Weights of a small GPT-style language model, trained from scratch on English Wikipedia: untied embeddings, a variant of Adam for these matrices.
MLP neurons of a small language model. Each row is named by its layer, matrix (up: input weights) and neuron, and shows model dimensions 176-239. Each number is 128 + 32 x the weight over its row's rms, rounded and kept within 0 to 255.
After each neuron's rows, "fires on" lists the tokens most often at its 100 highest values on Wikipedia text that the model never trained on.

L5.up519 [119 131 110 121 189 119 117 113 102 107 128 167 137  73  95 198 143 104 155 161 106 133 105 190 111 151 110 155 119 101 153 126 165 125 120 146 144  95 185 127  64 114 105 137 137 132 112 158  78 110 130 162 127 116 100 144 146 129  70 150 157 111 151 121]
fires on: ",", "qu", " re", " |", "),", ";"

L5.up84 [ 63 129 116 122 155  67 109 126 107 144 101 127 145  16 128  79 160 119 160 110 177 130 138 167  73 114  98 133 125 121 100 159 155 171  81 128 168 136 103 155 125 133 114  84 153  84 103 148  61 119 106  89 125 170 166 167 128 133 138 133 183 199 105 185]
fires on: ",", " and", " he", "hen", " she"

L5.up781 [170 149 116 141 173 138 122 148 148 143 111  86 124 109 154 119 131 171 130 213 164 107 121  77 160  65  99 115 116 162  99 145 164  88  96 122  54 144 154 165 130 182  86 102 124  77 121  81 169 158 125 125  71 138 127  75 115 132 122  77 128 158 116 175]
fires on: "ian", "re", "ing", "in", "hen", "u"

L5.up249 [146 124  93  76 124 169 194 102  90 172 103 140 148  77  79  89  65 118 165 157 141 156 125 110 137 141  48 124 119 120 129 143 164 170 102 156 168 149 158 130 117 211  87 104 144  83 128 108 137 131 120 123  26 132 135 175  96 113 150 124 180 177  90 219]
fires on: ",", " (", " |", " was", " is"

L5.up539 [110 160 146 118 157 145 173 136 111 164  74 125 128 101 134 156  81 110 143 103 149  69  90 141 119 144 149 128 156 108 144 153 110 166 170 152  86 196 125 142  45 160 119  99 174 174  93 119 128 158  84 150 119 139 160 174  58 133 205 136  94 127  69 164]
fires on: "ed", "r", " of", "j", "ew", " place"

L5.up913 [ 79 121  73 152 144 116 105 103 129 165 118 104 144 133 139 113 109 181  97 137 109 203 144 163 166 185  68 151 172 128 135  75 115 150 129 154 138 136 159 162 132 150 125 105 128 126  96  70 155 196 154 157  92 161 180 210  96 183 201 121 126 130 141 140]
fires on: "r", "h", "as", "'", "che", "ham"

L5.up409 [137  74 102 155 116 159 101 131  84 153 133 136 110 178 107 153 164  88  97 133 190 111 129 173 117 137 114 126 123  89 104 159 125 157 189 154 116 114 125 168  84 131 141 119 136 117 133 103 142 111 178 152  75 140 126  79 178 141 206 116 114 133  56 110]
fires on: " l", " f", "il", " their", "ost", " his"

L5.up743 [157 143 118  74  87  59 174 167 147 157 125 140 144 143  75 118 155 120 175 130  46 119 137 118 131 104  93 121 116 133 137 100  98  97 108 101 188 223  57 111 107 117  97  71 173  21  73 107 156 177  82 151 121 151 145 167 157 150 122 113 118 133  91 186]
fires on: " G", "l", " L", "ul"

L5.up729 [153 157  66 117 136  78 158 170  76 113  65 175 150  79 112 137 143 118 157  71 130  77  89 135 102 143 156 158 112  94 196  97 142 166 129 128 150 134 122 122 121 160 146 142 153 114 140  93 126 149  79 130 127 139 134 116 138  97 126 112  96 106 135 162]
fires on: "ate", "al", "x", "ial", "il"

L5.up715 [149 154  63 119 127 156 149  97  27 202 116 182 159 156  67 157 143 108 132 114 141 165  96 171  90 131 134 135  63  93 150  84 111 140 137 138  94 127 110 145  98 162 137  89 166 104 113 175 115 119 133 130 126 136 112 125 141 178  70 154 137 143 110 172]
fires on: " F", " f", " (", "f"

L5.up451 [149 148  75  64 114 142 208 137 119 176 114 117  98 101 127 208 161 157 118 133 148 101 110 124 115 115 105 154 107  91  66  95 148 119 143 149 181 117  76 121  86 106 112 164 136  40 128 136 100 131 193 143 159 139 108 137 133 153 134 117 164 129 122 153]
fires on: "e", "u", " W"

L5.up915 [184 130 147 107 163 145 220 113 152 113 153  98 107  79 103 108 108  94 172 178 159  96 105 145  74 151 146 179 110 100 102 174 131 189 113 141 109 108 160 121 138 119  78 112  97 171 117 204 117 155 205 180  99 143 136 118 116 201 117 115 146  94 143 166]
fires on: ",", " |", ":", " was", "s"

L5.up804 [102 124 167 133 137 130 186 211 141 139 143 173 109 134  82 195 147 151 157 180  81  82 127 210  99 135 192  98  95 123 113 112 129 159 164 123 228 157 115 106 159 165 112 133 182 128  80 127 110 117  91  99  80 157 121 144 207 180 118  54 163 106 153 157]
fires on: " (", " in", ",", " p", " S"

L5.up792 [104 125  97 101 162  70 138 103  69 152  97 176 170 108 138 155 100 100 180 109  67 111 206  85 138  90 121 161  90 116 125 132 111  91 178  83 125 111 163 143 172 182  94  94 167 112  56 125 105 137  71 123 136 142 143 135 185 233 113  97 194 111 196  96]
fires on: " |", "ks", ":", "ys", "j", " Alex"

L5.up221 [119 139 114 115 130 166 165 131  78 184  64 182 157 141  97 112 137  93 125 113 127  89 148 120 198 120 186 106  94 169 129 140 134 124  98 101 162 153  59 141 127 136 154 109 174  91 134 128 109 129 120 158 144 122 149 137  81 143 124 132 133  95 116 119]
fires on: "en", ":", "k", "a", "i"

L5.up880 [112 146  44  78 168 136 110 146 118 161  93 165 150 159 123 146  96  78 136 119  68  99 144 112 143 179 162 136  99  68 125 155 201 138 105 166 109 106 160  88  85  85 110 148 137 108 149 101  92 150 119 111 110 108 208 191 128 128 153 123 147  70 125 164]
fires on: "u", "i", "a", "ay", "h", "ind"

L5.up747 [167 135 137 169 122 165 177 190 153 124 171 149 201 125 126 174 107  96  91 116 140 161 132 146 138  92 181 102 125 101 205 140 128 134 161  72 109 140 140  66 167 178 114 105 176 123 134 137 118 160 168 106 114 150 131 132 129 161 108 108  75 104 162 140]
fires on: " of", " in", " D", " B", "ed", " C"

L5.up718 [135 108  46 139 108  66 110 145 164 190 109 139  52 107 156 174 114 153  94 138 122 123 123 125 193 140 168 177 123 172  97 124  97 136 207 121 112 108 134 113 107 100  82 126 157  74 132 143 125 153 232  76  87 124 102 233 140 124 119  88  85 119  63 208]
fires on: "ated", "ations", "ation", "us", "as", "p"

L5.up16 [128  87  92 123 155 108 144 110 106 156 108 131 105 170 115 158 114 129 153  89 107 116 154 155 129  90 125 138 132 148 133 102 162 138 177 119 135 118 122 168  90 141 105 143 150 150 177  79 131 153  91 126 145 111 123 111 185  84 130  95  45 119 139 181]
fires on: "ist", "f", "end", "or", "v", "est"

L5.up860 [163 112  97 148 139 216 152 112  58  76 127 144 175 150  98 168  86 114 161 152 130 158 169 146 118 128 147 141 128 162 140 145 121 128 157 111 116 111  95 137 126 140 110 146 106 141  63  74 130 131 118 151 102 136  82 122 168 165  90  60 172 143 136 129]
fires on: " n", "-", "raph", " sign", " b", "echn"

L5.up491 [120  70  78  84 124 115 160 188 147 140 129 144 151 103 151 141  97 139 203 156 157 166 187 111 157 117 131  82 117 119 150 166 130 139  84 162 170 144 184  92 132 133 141  79  68  82 147 162  92 137  94 176 125 122 144 174 121 166 132 129  85  84  78 168]
fires on: " L", "ro", "ov", "n"

L5.up511 [140 203 148 114 134 161 138 165 150 153  79 119 112  88 146 197  91  87 102  97  83 108 163 157 126  98 103 195 125 127 114 123 139 158 135 157 144 176 169 131  93 134 146  80 130 120  90 100 141 128 142 110 132 138 169 189 137 161 150 137 164 142 107 175]
fires on: " of", "ew", "ale", " many", "000", " new"

L5.up809 [136 117  72 158  46 107 121 141 153 148 129 138 144  80 159 115 116 145 145 166  89 103 152 143 145 107  60 149  71  42 143 101 108 133 149 103 144 147 160 107  94 119 110 132 106 141 126 108  82 120 156 139 111 180  73 187 125 168 121 156 174 215 137 141]
fires on: ")", " (", "s", "\n", ","

L5.up209 [148 130 110 178  72 122 155 152 185 126 139 128 125 142  26 123  86  90 106 115 126 133 153 122 118 106 134 142 102  50 134 147 127 120 108  74 131 149 141 120 148 121 146 140 122 122 126 131  90 205 183 167  98 114 188 113 211 136 161 142 115 228 190 125]
fires on: "od", "an", "op", "or", "ran", "ter"

L5.up410 [185 128 133 123 159 158 150 180 119 174 106 129 185  83 158 128  86  96  97 163  86 161 137 115 182 122 130 137 123  90  91 106 121  84 148  91 151 132 148  86 109 136 131 147 147 117 111 114 107 185 135 149 129 152 191 190 147 220 119 163  76 111  99 158]
fires on: "ing", "ed", "ten", "s", " known"

L5.up836 [126 113  50 102 133  98 121 160 132 151  92 226  96  92  74  39 127 119 156  95 210 193 157 118 152 145 109 148 114 149 157 142 148 139 109 159 121  96  79 107 112 217 142  84 169  99 149 109 119 186 137 163 144 120 151 170 103 115 162 121 188  85 134 118]
fires on: "z", "ov", "v", "i", "u"

L5.up315 [168 123 166 149 131 139 166 150 150 168 103 146 110 113 101  95 127 143  62 122  97 103 145 131 113 157 153 161  86 135 151 159 133 154 106 164 185  80 155  81 147 148  59 150 127 141  98 104 103 183 127 158 134 156 190  91 170 118 140 126 145 138 176 144]
fires on: "it", "iv", "-", "j", " of", "ist"

L5.up97 [117  89 144  97  97 111 186 121  89  98 119 159 132 115 166 121  58  90 134  94  92 139 127 125 165  90 113 218 121 111 126 140 174  99 124 185 188 121  70 132 120  97 149 148 170  99  92 168  98 129 113  72  84 193 116 155 123 141 103 175 165 173 116 125]
fires on: "s", " 18", "b", "18"

L5.up838 [159  96 145 167  74 143 108 128  98 134 125 157  84  89 161 121 111  79 183 154  77 147 115 125  73 102 118 143  94  76 147 102 161 112 166 179 116 149 171 149 101 122 156 100 115 105 142 117 161 156  40 162  93 152 152 116 145 207 103 107 138 120  96 108]
fires on: " sh", "qu", "m", "c", "h", "n"

L5.up252 [126 113 123 126  85 166 126 212  92 123 158 130 114  80 137 130  96  86 135 118  69 139 139 116 149 115  79 156 106 170 162 126 143  92 132 172  91 193 133 155 144 164 154 129 126 112 160 151  89  73 172 200 150 157 119 102 119 130 138  92 143 105  73 153]
fires on: "t", " S", "il", "l", "en"

L5.up368 [163 137 145  69 111 133 118 113 104 177 138 130 144 140 157 158  87 128 101  91  99  69 108 100 151 170 148 104 112 163  88 124  86 157 199 111 129 112 122 146 142 165 150 148 193 136 162 116 146 110 150 111  78 132 133 150 119 132 145  90 180  97  90 136]
fires on: "ed", "ated", "red", "ied"

L5.up151 [ 90 113 137 103 124 145 121 120 175 151 108 155 196 111 145  66 123 141 153 179 104 174 168 168 106 129  90 148  85 154 195 112 154  98  78 105 100 103 118 144  89 183 134 118 139 132  74 154 122 116  96 121 151 110 112 158 226 145 110  63 130 133 118 134]
fires on: "\n", "ur", "b"

L5.up316 [224 100  47 116 116 137 143 162 136 216 128 127 160 139 120 152 144 132 131 133 145 120 134 130 163 104  96 147 121 117 149  81  66 105 143 156 212 144 111 174 168 152 110 157 200  68 171 116 118 127 148 126 130 138 120 159 142 116 110 120 206 103 115 132]
fires on: "ol", "id", "ie", "em", "u", "ro"

L5.up954 [194  98 102  86 166  93 155 166 137 168 106 196  71 122 155 134 113 129 173 108 139 179  99 121 124 166 145  99  78 117 183  74 156 177 184 142  94 203 130 147  96 116 129 101 186 100  55  43 113 153 173 104  94 127 138  94 118 166 104 109 148 128  97 149]
fires on: " W", " L", " f", " l", "L"

L5.up465 [137 166 149 137 197 120 120 144 149 171  87 146  87  88  80 102 161 147 156 129 104 144 188 177 125 153 144 156 123 156 187 121 123 121 126 134 136 172 141 177 114 136 125 115 154  84 139 134 127 129 155  89  79 132 130 199 165 134 135 117 174 104  66 124]
fires on: "ab", "an", "am", "b", " (", "k"

L5.up6 [108  17 106 150 125 109 129 166 114 124 149 152 103  98 120 101 106 111 164  91 115  99 119 114 142  89 133 155 109  81 135 100 156  83 109 191 159 174 134 160 152  98 108 133 184 116 114 139 165 127 101 169 172 132 116 104 157 177 167 101 102 128 110 169]
fires on: "l", "a", "st", "m", "i", "w"

L5.up537 [187 134  44 146 104 172 151 134 144 136 140 125 176 165 164 196 112 115 141 135 139  65 113 115 145 139 103 125  91  93  98  62 113  77 132 128 122 106 146 141 102 133 100 170 138 178 146 118  64 134 135 109 153 169 182 151 112 143 151 138 194 129 121 161]
fires on: "ight", "ed", ":", "ast", "end", "u"

L5.up96 [128  89 106  84 134 140 131 110 176 150 108  88 116  90 132 143  83 167 120 131 132 142 171 135 111 122 129 133 130  33 154 148 188 123 176 210 140 121 124 156 152  92  37  68 169 113 136 173 115 162 117 141  80 157 149 150 145 123 123 153 134  66  97 131]
fires on: "h", "i", "ak", "ig", "hen"

L5.up373 [138 118 112 143 117 123 128 155 133  92 167 155 120 113 123 224 113  58  96 143 130 157 199 149 150 104 135 116  93 171 137  53 114  93 124 119 118 149 100 155 100 126 149  66 172 112  32 100  97 145  67  81 106 131  91 109 116 242 175  94 148 127 113 119]
fires on: " in", " S", "un", " s", " k", "/"

L5.up388 [159 109 107 123 119 154 197 123  49 155  88 181 107 136 114 127 158  71  97 146 109 167 123 156  95 137 135 188 111 123 149 153  86 130 145  86 143 127 145 157 133  92  95 135 152 138 105  79  67 131 228 102 143 140 200 173 136 157 124 151  92 190 146 103]
fires on: "et", " t", " a", "ate", "an"

L5.up650 [111 108 118  96 167 120 115 175 144 196  99 222 188  83  99 131 146 105 188 158 110 134 105 140 131 129  92 169 141  99 127 114 183 100 114 100 117 174 120  90 191 177 147 143 147 145 120  93  75 157 111 111 152 127 201 156 133 101 118 110 107  63 122 161]
fires on: "es", "as", "a", "k", "ot"

L5.up102 [130 153 118 173 145 195 136 171 134 155  50 117 190 164 148 163 117 164 109 113 155 111 119 117 108  74 163 145 102 135 109 154 134 129 140 184 175 169  89 123 168 154  61 151  96  90  66  83 126 162 115 136 120 104 131  78 160 126  72 110 170  58 141 159]
fires on: "it", "ac", "e", "in", "at"

L5.up32 [160  94  96 131 138 137 106 117 128 130 121 219 120 143 109 142 144  74 126 126 112 159 175 104  95 143 132  88 119 148 125 103 162 151 109 139 157 219 102 123 116 124 126  98 101  54  26  77 112 135 140 101 120 129 185 155 106 153 120 136 219 183 131 180]
fires on: " L", " G", " M", " N", " B", " S"

L5.up416 [189 172 111 163 138 186 116 120 115 176  64  97 156 110 105 198 155  67 136 173 159 158 162 198 158 104 113 122 152 108 183 114 136  88 146 179 100 131 137 111 129 168 109 134 127  99 127 124 152 152 136 157 140 141 141 142 141 197 136 115  95 151 166 100]
fires on: " of", " /", ":", "it", " Total"

L5.up421 [188 129  92 173 137 134 132 103 105 160 130 153 154 147 143 150 162  30 156 156 119 125  73 163 152  17  76 125 131 100 116 117 123 190 128 158 114 145 134 148 148 131 144 127 112 136 109 156 117 136  90 175 145 122 134 116 127 134 180 134 140 158 109 119]
fires on: ":", " of", " was"

L5.up235 [112  60 171  89 145 158 162 144 128 144 101 178 118 130 141 144 113 166 170 164 105  61 133 157 151 153 142 152  85 173 112 185  78  93  97 118 114 137 122 140 169 174  82 106  86 147  87 181 137 142 151 101 119 151 135 166 142  78 124 163 133 138 155 151]
fires on: "ar", "al", "ap", "b", "us", "av"

L5.up730 [175  67 122  77 116 117 162  58 154 191 100 190 155  72 133 117 108 138 188 156 105 110 130 138 136 126  89 142  83 144 162  96 187 116 105 171 196 189 140  76 143 107 102 112 131 150 132 144 150 130 145  79 111 133 119 133 105 122  89  59 133 155 117 155]
fires on: "ar", "b", "p", "erv", "ph", "az"

L5.up501 [166 101 152 133 115  55 106 101 184 158 146 110 124  84 126  90 144 149 109 149 154 170  74 128 146 148 126 155  56 141 142 129 166 163 184  73 132 165 181  88  83 158 109 109  66  98 117 115 151 185 103 150 120 137 202 108 131  85  85 128 124 126 146 142]
fires on: "and", "ist", "it", "vent", "att", "ul"

L5.up118 [148 134  89 178 115 149 113 103 122 122 109 112 153 131  81  73 128 122 212 150  95  94 146 108 153  46 105 139 156 106 186  64 175 108 158 122 115 133 193 112 102 169 124  89  98  62 151 137 139 113 107  95 150 124 115 116 117 184  79 144 120 155 167 145]
fires on: "r", "n", "in", "v", "c", "iz"

L5.up987 [144 120 115 122 105 150 112 193 137  84 168 121  76  89 200 170 135 123 100 111  80 117 130 146  99 147  66 108  70 142 100  74 148 135 170 170 121 126 209 110  61 117 137 139 116 113 112 195 102 112 192 216 142 140 124 158 151 165 144 144 126 113 101 112]
fires on: " M", " F", " R", " P", " Y", " H"

L5.up904 [156 126 139  67 171  80 187 137  73 173 177 121 118 140 137 133  55 172  83  98  66 117 142 121 162  89  93 115 150 134  88  90 164  90 162 162 143 142 149 158 120 166 125 133 162 127 151 108 142 116 146 152 130 141 118 150 112 100 165 107 139 157  66 155]
fires on: "ed", "ate", "ing", "ated", " from", "ation"

L5.up308 [193 110 121 136 146 136 140 114 136 105  97 130 145  85 125 155  95 154  95 126 155 115  75  95  92 164 119 176 150 128 107  96 126 121 146 142 192 198  74  99 145 145  53 102  94 100 122 199  88 129 198 169 152 155 119 122 135  82 156 127 163 121 121 136]
fires on: "ent", "al", "ist", "enc", "ents", "er"

L5.up946 [102 172 144 126 206 141  53 118  90 127 157 143  80 119 114 146 107  91 112 140 108 136 186 126 122  83 124 138 100 160 165 150 165 134 121 173 145 166 133 183 167 180 112 158 101 119 171 196 154 134 121 120 143 105 144 169 112 115  96 129 106 111 151 100]
fires on: "c", "en", "ing", "t", "m", "w"

L5.up148 [116 108 139 126 138 166 141 130  72 155 165 131 107 117 149 145  90  48 144 158 132 116 120 125 141 141 136 137  97  81 171 133  96 104 140 108 146 152 152 206 101 179 158 130  77 153 110 102 107 123 167 117 117 135 188 158 147 184 109 133 186  79 122 126]
fires on: " |", ":", ",", "el"

L5.up775 [165 145 134 118  66 128 140 173 125 159  81 136  95 132 118 151 115 167 190 160  62 105 155 128 150 166 121 165 136 154 203  89 159 119 150 150 147 189 116 116  53 137 137 172 138 125 173  68 118 140  90 116 118 149 120 155  94  98 160 126 144  91 171 152]
fires on: "g", "il", "ata", "am", "oy", "l"

L5.up559 [162 126 154 141 133 154 153 112 160 120  95 150 147  32 184 107  95 130 140 123 159 150 125 109 112 132 140 142 108 145  62 121 148 103 111 154 102 177 136 119  90 128 108 140 201 119 149 141 109 115  52 173 122 129 137  69 162 101 115 130 179 121 140 167]
fires on: " |", "le", " V", "|---|---|---|---", " Gen"

L5.up211 [ 66 109  93 102  85 143 178 168 174 120 154 130  85 102 100 123 129 144  95 153  58 130 150 106 106 121  69 107  99 131 175 134 146 135 135 105 114 191 129 107  99 134  67 131 150 112 116  58 125 148 132 170 139 147 101 172 101 143 207  94 146 141 101 186]
fires on: "i", "ak", "im", "g", " L", "b"

L5.up611 [114 147  96 128  81 147 128 122 158 169 164 137 163 172 148  82 162 106 147 138  79 136 160 131 163 172 105 119  64 109 164  52  69 140 121 155 162 185 141 184  60 126 117 163 140  83 168 111  89 189  86 148 114 110 203 137 131 149 168  70 136 147 165 123]
fires on: "it", "ech", "iz", "em", "an", "im"

L5.up50 [136 156 123 135 101 106 120 147  93 119 112 126 165 156 147 145 114 125 131 127  70  96 131 124 162 112 109 130  72 125 118 107 182 102 118 104 151 121 106  72 166 138 129 159 175 163 144 112 123 177 164 154 154 155 128 175 155 133  87 134  95  63 119 145]
fires on: " north", "est", " south", "ast", "ight", "ac"

L5.up563 [127  94 143 128 154 115 125 185 130 156 128 120 107  91 123 157  60  48  84 144  81  68 166 105 145 134 108 137 131 119 183 115 141 115 142 126  88 178 201 180  98 150 140 140 134 129 137  66  98 136 102 103 118 149 135 176 191 141 118 145  97 115 111 106]
fires on: "ail", "ial", "y", " as", "ially", "en"

L5.up664 [123  83 139  67 171  95 142 159 136 137 119 109 122  38 134 165 177  95 115 123  85  93 123 113 115 115 103 107  92  76 152 173 158 193 116 158 140 151 149  96 114 160  91  25 197 156 106 169 130 101 165 145 150 152 142 118 141 150 114 145 137 186 120 158]
fires on: "r", "in", " F", "t"

L5.up443 [129 160 156  63 110 117 135 100 120 168  89 128 114 121  69 135 159 147 140 119  59 144 152 120  65 122 115 154 123 110 175  93 117  95  99 119 143 191  69 120 163 143 135  73 211  54 138 117 155 172 159 120 129 165 127 125  92 121 112 139 187 113 154 194]
fires on: "ad", "al", "g", "b"

L5.up334 [195 120 148  82 124  77 144  97 101 183 151 137 164 105  80 164 136 128 187 140 100  97  82 120 115 186 134 109  68 124 148 179 149 128  63 162 170 160  66 183 135 119 179  57 134 117 117  98 178 184  69 167 157 197 160 133  90 137  91 134  92  87  97 161]
fires on: "s", "h", "un", "ar", "b", "w"

L5.up406 [182 129  75  74 189 138 138 145  82 151 138 137 168 122 129 171 132 159 142 145  96  90 135 113 126 137 101 139 123  97  75 140  98  85 116 147 118 146  91 164 171 149  93 115 133 135 100 136 126 122 130 186 116 146 124 131 145 210 100 109  90 108 114 191]
fires on: "w", "ing", "y", "l", "sh"

L5.up974 [ 82 121  57  88 131 190 125  91 142 127 118 155 163 122 151 152 118 140 153 123  89 145 130 111 127 102 109 110 149  99 165 144 106 112 156 142  81 167 146 109 127 125 139 121  89  45  65 168 160 179  66 147 125 168 101 168  80 165 133 124  84  72 119 167]
fires on: " comp", " L", "l", "g", "el"

L5.up587 [137 145 112 169  91 144 123 152 127 113 138 109 114 159 154 133  86  99 128  95 135  94 108 132 181 108 123 119  96  91 174 148 143 137 171 179  97 157 107 101  83 107 182 100 116 129 182 106 115 167  94 141 111 147 127  97  87 172 106  80 108 130  93 133]
fires on: "ver", "d", "f", "pl", "en", "ong"

L5.up992 [151 130 103  68 147  86 114 144 140 147 133 146 145 138 150 152  69 165 127  92  61 145 147 146 175 106 174 101 123  77 119 145 127 127 156 175 118 113 152  93 166 106  71 143  87 159 104 141  89 114 139 200 128 183 111 147 156 181  65 133 220 132  80 122]
fires on: ",", "\"", ")"

L5.up920 [119 130  99 116  87 123 110  97 128 105  92 148 184 131 144 173 136 177 156 122 123 105  97  99 152  83 130 113 122  93 199 136 114 110 132  59 137 110 103 131 120 153 112 155 131 138  51  86 144 181 219  97 124 123 190 154 129 119  65 151 111 112 148 140]
fires on: "s", "it", "om", "ol", "in"

L5.up60 [114  92 109 112 120  76 108 124 128 112 116  95  89 119 157 125 121 102 162 132 105 155 113 137  81 138 154 132 141 169 160 132 118 108 114 163 205 142 108 196 173 109 111  81 125 173 132  83 170 149  82 159  32 156 184 169 116 145 149  97 114 108 109 117]
fires on: "h", "k", "ak", "ik"

L5.up828 [126 112 139 104 130 126 114 116 150 119 159 106 114  90 166  91  47 148 122 146  63  88 171 160 162 119  93 146 124 102 200 145 143  43 130 171  91 109 124 142 169 134 157 132 163 100 152 155 116 133 148 172 138 157 140  97 187 111 143 101  75 167 165 150]
fires on: "ed", " up", " under", " by", " led"

L5.up184 [169 113 102 102 180  99 115 182 177 130 133 186  88 113  89 160 110 143 161  92  83  84 178 157 153  62 129 127 138 113 136 138 164 100 136 112 163 179 172 171 114 175 104 121 145  90 169  74 132 135  73 144 123 136 111  91 207 147  95 170 125 201 169 139]
fires on: " inv", "ow", "u", "iz", "ov"

L5.up761 [ 72 145 125 130 101  95 225 213 166 134 118 114 117 148 106 220  92 179 159 149 134 122 163 186  73 121 140 130 111 135 167 122 106 162 114 155 175 155  90 150  85  97  85 159 175 146 152 100 110 165 110 121 100 213 132  96 112 133 143 126 193 159 100 159]
fires on: "il", "H", "id", "l", "c", "ug"

L5.up574 [143 131 136 123 133 113 117 193 127  46 121 142 148  25 143 149  98  50  99 126 145 155 142 187 132 171 136 122 129 186 134 162 138 138 108 102 160 137 148 149  76 170 171 113 117  98 103 158  61 132  66  56 151 149  96 126 138 112 112 123 107 119 141 147]
fires on: " and", " |", " or"

L5.up264 [176 166 150 101 136 104 101 139 125 174 154 161  99 160 138  99 102  75 117 127 109 110 120 130 148 108 176 119 134  77 111 147 153 120 131  73 153 194 117 102  99 140 127 126 140 106 110 169 109 193 138 137 123 188 102 136 156 148 100  35 100 112  89 103]
fires on: "ed", " by", "ists", "ist", " of"

L5.up579 [164 124 107 102  70 124 132 104 192 141 136 126 119 110  87 145 135 128 102 162  92 133 147 151 111 115  91 121  66  85 172 116 141 133 169 126  97 210 128 106  53 140 115  65 190 155 115 102 102 123 175 127  98 126 168 164 117 141 141 107 169 157 108 148]
fires on: ":", "S", "al", "ad", " S"

L5.up145 [103  77 104  75  96 140 140  94  82 150 128 147  83  60 129 226 125 146  97 121  83  73 148 173  94 132 138 159  98 141  98 102  91 143 103 158 110 122 167 169 150 144 187  92 194  73 124  47 150 112  88 134 122 144 153 165 153 155  86 137 137  91 112 120]
fires on: "n", "ic", "m", "h", "r"

L5.up273 [134 125 116 122  88 161 138 119 125 128 160 110 101 169  99 128 156  99  83 118 122 139 193 137 131 158  66 122 151 116 122 170 132 173  69 120 185 127 125  90 168 137 124  43 163  98  97 111  96 195 205 145  81 140 125 162 116 110 151  98 135 145  82 143]
fires on: "re", "or", " She", "ing", " she", "ri"

L5.up167 [146  94 136  97 154 126 136 158 139 134  94 114 141 132 129 103  95 152 154 139 134 117 152 160 169 114  80 110 124 161 173  92 133 164 199  95 132 164 144 140 154 117 102  96  99 143 160  67 120 158 136 153 144 151 171 118 107 126 121 143 124 117 102 129]
fires on: "ud", "or", "ul"

L5.up326 [152  62 147 121  86 112 128  98 122 108  88 157 118 102 148 131 105 127 113 123 110 156 190 171  98 171  80  89  93  96 147  99 119 108 128 206 153 129  98 106 127 140 116 124 165 114 118 134 123 177 106 161  40 179 135 142 128 160 125 116 182  89 155 180]
fires on: " was", " is", " rec", "rit", " with", "el"

L5.up532 [109 174 122 153  96 120 171 143  98 203 158 185 135 139 115 155 113 182 177  98  93 101 135 118 149  85 141 111 141 104 117 122 111 123 121 127 128 118 153  98 181 160  94 123 103 167 130 123 118 120 134 166  94 169 178 119 122 112 157 102 134 129  69 166]
fires on: ","